Weights of a small transformer language model.
Size: 8 layers, MLP 2048 SwiGLU.
Training: a variant of Adam for these matrices, 832M tokens.
MLP neurons of a small language model. Each row is named by its layer, matrix (down: output weights) and neuron, and shows model dimensions 336-463. Each number is 128 + 24 x the weight over its row's rms, rounded and kept within 0 to 255. Numbers have three digits each. A neuron's up and down rows have the sign that makes its largest values positive.
A block is one neuron, or neurons of one layer that tend to fire together. After each block is what it responds to, as a language model described it from the Wikipedia text at the highest values.

L2.down12:144104073133123119134151092141111092090128097107123142112136153098117156105159131143063116146125139141096137099159099092148120106131144110138129151155148126163197137145135134151158166149129123123137094145119119142173123119142125181145164149116132093119105142127137173118133128111157139114157143131132135118111143071098107137147145117133157119147098121154171122090133136118152155103135
L2.down168:134147114167129096157169099155144102103129143106120123118127128113165135108148140132089108103116164147135111157109118144159115090102124143087104139135140170130149124165100139083098140171146113162138108114117121108141129120124161174167073130161112108095106115125113151128102134123142136152149115124118132152086133143105147113121093110148140145083169108165107131112102137061133128134112
L2.down192:116139159107073104123159140110109137118146116138107101108127124111129105104139195072102123157143115130147094138133104142134109109086169141135139195113120152128149143112142112134152153085109099098126121122155086100136120164165121137114152142115140154105139119119140132110121164127147111105129089109118115184124145174116092135116113088157136139092159130124118138146133149133161115099146
L2.down366:090091131173128089117136088139127110157128149125116106106111094137118123134111148140142131122121121169109104143120087129116114152109151107157079129105079169083108152110098148150143167096127118148127131128088090108121126099127067115130119125162103159065149082105124159097132155124130099125110123110129128148119097157094127144148109120111110117125152118095103152106131097103103121093130
L2.down786:138125145137170151077137114107142106125137126117114166087104150150097125127108146086143148125155135125108145093128107180133124132084097150127114104147144097099123095160107123138113099130120142131104145127150143173122133134134123120122115119142157094112141131170135151109162143136124122115106119134146158117143131109202122123126084122141124096074142091095184132093097164106102118172127
L2.down1022:119156104112085165151116133127128124145127137077151156135106118102082122128110092126105112119126103107141145146114117089084127108154126088104092116129138117131130117131112079108120125119103120149140142138140130175101109127157158124128130116124144112122108141173118083151142101126112151144099096122142131174098100169122123124128164149150126154096107136128167108123157128141139079159140
L2.down1296:171137145073104119115205092099132076193118106123151106140101140141156105108136163134114113126137153115123102102107116169127108142056134110097082111144087129110119151126137117120119123130136104147111121096132099135134122101144110120137135163138126145150136130129118101132123166118108143102096150106128133114156125125095165172171132178133150089130174133052143140128144130134109138143123
L2.down1587:146155164124140113105136158122119129112096101132108112087117159115141142152098132148131138114102131097081138145108142122116106122117056158081110126120093118115139146156153114110122129111117115113126122117186100110113134162128191086123119080098215177174137176146111143117091078114116134134158154125141096129101147102119165109105088088141128106124164116166132116137122139083160144102120
Start of bracketed spans

L3.down936:119129117104135121116114151103112143109168134136149153161152150182091124114174155153124139125145120110102130146154129108123115151129159098140094130135130124126132121123129093150157114124147122148132119175136151180123152095173132104124132106118096142119132182124121106114115145106119133142149103145123117170118128116139127119165094122119091119121146125107154111093142183159174101140116
L3.down1777:123163123170148146165144139137125125130117105067119121095098095131116114140111154143157144113132121090107130147127152133073076119153152120108097119118082187107152104097128128147129132117159126178156176130117151150156106103139108125119129162122153128149160168115157119152140165115159113128136132131186096109130134168161157116121109147134125174121133114112109135104114111120164109091105
Token after lone initial

L3.down425:104157093139122155174106149103147123152128110113127147113147123070137128120134111135155134136089165140121117121181157108092119087156174130122138121101166187084105132135167133112135169158130109101105072151135146111131110182156152151146122109141138151176151129132123148130103161084112105158130134107130147120150097099133114134106100154152116140084119167125147147123107126131136144159130
L3.down1769:158140136124126112126095096093117111151099079127111182139159154079124132153152132131153155099160086112146138129092137134097146120182128125130133136091135142112093196102105137144095142124127092129156102137183180193098097150135168130137124133135140088145147122098151135101132178070095098128156109108140120093120093103120136115103134140129140178089123146147122112114185150089093106174158
Word-initial fragment tokens

L2.down84:146112091140115054143133156154122118111155142122114151078155125127144120107140121133131107134176112095131139110149136090105131091115096110111112140124166176071132105109182124164117164118123144138103177160121170146139148193169177165112116153107128138114113144114139146155156156129134148156177116112133103130116146099125142118115153155149120106135148098170153159140123148140121163177151
L2.down410:171129114140145080141101130150131100132145134118162141094148124117120111111112143136143155126119140161131157130127147084100084112114106115141147114082168098140138107104145153164172176112164109132104065154137127111149131148128152079140116126124144178163167107076116132132120121109181135088160121087144118133111148097122125135101144149176125125086110100129143090119125108157106151109152
L2.down988:137124140139136143103089112125101103149114142113163122119057156114170114104142109109116131175116137125117156139144114087150148151139103133145135108092102122106134120090104154153073148132091124136122122127116126121152090132108121127108096140084110126141204149138120127137140151114131163137088166083130103159182151149120141133122175163101135123132145133120131105162149156126159159065150
L2.down1218:145107105108096138097095093163131117128154115103120162103114145146127146125127123106130139136103116153118146151137158136126138106115104126097132091150153103144110100157094139134127170133092135129113114180135108094125113120112162152139184122104121154149124128147170158133109081164144139106129134164152140113137172114140128120102143105176124154147132126106170147141122101098178150136119
L2.down1375:100164104110114111141134161147148108102142154086128171075163145136138142152096122162139140158141157114123168147143192150137108129158150132141164118102135137084142124148177160153127144099160110086155129147122154116138124134165092139119141157103162131151142138100174120126116150075156127154158141128141105131121142118144151126068116149141126147126089139131127105125099097122122133114154
L2.down1602:120095090132124127163122125130109086192141116131113136109110104107147133110162156145131134146142123129110100166137127102134117129152134135110146137077090105143144088139092140168161147114086121104141078149163108131179108141127171147132100141093147150207136180128111118095126113108133165107130114134109093108155131135135112130167122099093147174129155109118101154090109111100134156117101
L2.down1946:118174099139132127133141168132088148136096130119114097129150151108107140133139126116121124124120145090170127123125111111118166113161135135144084107152087120086133093137166119141165103149156136126111133160145132164089149136115116146113116114135096129135125172159107145094077174154161131150104118105053123092112116139146163121135113096153124134137139152114131091152117130215086144137091
L2.down1968:124093130169159120132121100162099087147155113150138135124128074119142116122117135148084133140137105110156108127120142106120111123152154148136166153107092113110149100113116122148135125129130143172145146099138123142109150124131134168147073189125164109107140139118145129099168120151083171103086101119138110118122130142145146090145076171102104173123174115121160119109098181061108146160109
Transliterated foreign name pieces

L4.down1076:123157062113112128094112132108124117128098132147129159106132094162128084133133091088148134157149122091143139098134184099087077085160111110141089134145146128147136150152177133130172134115083104096136114120161127086090128165152115124123141127116094079128155172111137132095159129119133126165149114092146090144118112163094110123134152139122116134102113103115153133124140156176110121126092
L4.down1638:122139131110147128084118119127133152102133145102138123144151128074146101127106127145154121133135117120097119108153126109162106095080114134164111094114127135131136116119130087142133118110182157109126079128129162095150146124157117131149121182173139110114139130090139108114090137115136117153177144173121137093159137126171110109125122151161083132141102106106154086140106120125163147170126
L4.down1770:132116111108121146148152126129130118152114166111161115142149147122155104153081139147144138124104162157099123165131118161124086146112114138140140130098140106104145132124116175188175069134115080163122140117145087153107117127122119168137056152090138126138130141115164159102140107116078138114130148144186181140151127133143127138139128124134136159118126168083108139133167149144101133129124
L4.down1918:135115121143137099144142113146122069186119135129115110122099108152165105099104113121143119160126150063130126156159146131130133128140124139121162168110187111161100101129101139162141123128135113149138088145152099184126144108128124135133121143113135124116123166133182110150158125081069111080134152116099119124125121115162140128130094134136118086141124115132142152095136127106107130091096
Mid-word syllables in names

L4.down391:139123104114142144150155123102152090128158115126128085117139116131110118089102139115131115169112174103154175158125149172155121139153199155132066145109106104105115143106147092132108140119125123069164154121169106138158117158142128127155101090122087117174166109130132119158116139125120155075140128110164115160144111151113133072101135169172147144119115104088093157121153093124151079144156
L4.down679:129118114100132099098084149151163124134136091133126109166149121145143092182149136156181164134126134143130117161097151081142128123121134154150093165136126131141096116155145102152087097159120143099100112146093157135131132148125088154147097099164168130137154153133113138082095142115122149141132135153127158129120117135098112135141148116146121112151138190126113093087132141154150133157119
L4.down904:151127138142135093118111134056128155128160200108121133098129146103099076124078152144138106122105136125099115114104125176122139132138129114124118124188108128119156093145136110109109140076161168140111137110118142130124138123118209157147124116145150163141129136127151104115125095119120119145111093166168120152128162120104122135129092156135164106171107151135123118085127164135149150148104
L4.down1453:154149159116157100143158117114142137129104127143117104126139150147182138174107097141136149157137099120081154138154158103157135154113118141132104180181117123118112117115110144132146129090123147100135131149170097092140110106161055186158142105172099157111127118084107159099147133125165107121089121107113157159168128108149143141101150115151136105113138103157126119117141132156099136120147
Second piece after "p"

L4.down621:154124131131132109155124161159155128165176124171172114138145109138097125098128103127133134098125124126139155127115176112149137161142095110142128118129119125178113093121087072145129146107089114136135135115143137110116108111131151131131120159089167110101136123128149110123150117098103105115152091102123148163124133129181148090176121089104144170107140107090111086062160116154143116132130
L4.down1371:201154111123101122102159118104105115150120121147173128097092088111114169123114148110122118143108148090109131135081160116147137132158113113125120109163178099140124073135097107124117159108057113149174160098102126112139134119155158131147128131153087106161136111104164128116100145103107148131152124107117147145090119130112118127169128143155108144116137140139118107109168141143080085141127
L4.down1380:101110148098120166142096119145127147140119099133103151152117193135184084123084121119109131094153110133137171072126141126121127136139113101128133145132140104091152134127152158136116160145106176093153139148145138090127121121134125082101114142142137143120134059113132118123153098124137103103153111128126172130141095108176121133168097099129140103182116147116119100108127122156117136180170
L4.down2026:108176095143139108143117138117147149105131116137149164119131127139124143116095139124104110127119163091139160163135138114124155142079133140149131151186131107111141186156116127122141122107133119146116134111139149119086124120105178102102118120125134129117142162159126103106116113180121119100155101128125151131134110156135143126155097129160180158155157111120092162096187137161119099144121
Word-initial fragment after hyphen

L2.down135:139129101159127102143090114069106142137153118124122127126141127134136129118109126158116099107056115082136118137148125129136123158149090129104131096080112111154109117109153110128137142100131114104116136133152152135080101130148157117148116145108122205152124122119162134129096142118153117102154095099117102131102148093127140094092105153159151138147132181168088137126137106150141113129119
L2.down222:122126130169142127167149106138145114112127143083152127166083106129168141122132124134118147160106138118161122184085131124147106179130143125156151180130124131123148129087137123087133150146107104166149124103078141132159127119116141146169115138108136117138132126082150165137141183112119118107106108143129173112091150160127090104120135129124151124088121103169133144143097124129138167099080
L2.down305:138136120169113117143104120106121124119102102093103151091095153129107088123128109103149124143111110137101094125092126113115107108079151127130100150134076131130160106131156132153097131085145122114105151126088157108158090154115145139165111168161124157156105127145119142140135119135142134146114107138107106124127117111109117119136145141144151131095141125160117141131134142146181139127106
L2.down394:088144087109114153110147135164122102159140112131114156133115125133135110117143120122113116159098138149148082102107116132132140113153134112143087106122137116132177161104180089109115141119111081114111131161130122083148154144148103133135153119146094141138132116135119090130103127134170131136170104137071125145163094088137125138125185158126147106115134107114102109155109119130147118144171
L2.down1471:121174141147156123088082127134123069129133119146153140159102137148112124120093114133132150103161163197131134114089109135111111161132091126116138123150080144090130166058105092141095145091162165112115135096141119155107144086130132130097123141119114123102113091144142144101130151157136126124117109130137116142092157153139104161112133155117131125085137097121140126126147109060129136100105
L2.down1718:138100119141131086135138113132150099145087105121140147105124137132090118086146109153111142124133119166118105156088121159147110173135101133141154163172116117120160155114120148095125169114130110131148131138094121121133102120148116116111120096110105111184122114118145166152110160076108129143122119119134124148125157154083138176136093140102160126106132085098104152156088081131123172105115
L2.down1720:132121159143141176122178166155163148115111097139129146099117133160152157095118142127141157041137123099109124102144124111088139132094158180117111131139146141132158117112123148127137096141158125098149163151129108138116122085117117105081134118125114160151179134142110146142118106121142126155123150172135142096156099133143094118144162062118168112110113133107157123119121159127122105112101
L2.down1769:135151118158113105168127165086112112114123105154096128115130125148148138142122136164130101123095128156170165151106158103132114114128124134085100150085146118131153114074149159141152103142177087099110170136153129141149125125119137120103091147114121187114195151093116121100124092114170128127155155124109153151156107109191127134110163138162172159112111138129101124158215163130077108142138
Mid-abbreviation separators

L3.down41:125135121148122107176120163160113107142134146120152181127151106118155118117129140155119119144154137128107147138113152133117091124159150122141172149096165128144128097106121156152159169150175114081122108170154127137135120129147140124118114171113129151133121152101143149148130120099153142104087099102108080111122148131152136097119103119120094100143109116155128109121126127114120186142120
L3.down233:121152136126124143100137060130088077157111113098119107111089111165142118122158137133125125156137146134116099142147090131142155144129121151128141161110121134137113111141094101086137098144122155115116100054116148150111132081125138144110162153117137133148115096131146108114165109142119123135124100131101150127168115091125119132148106129110112115091116129103122142119121113136131112167098
Non-English name fragments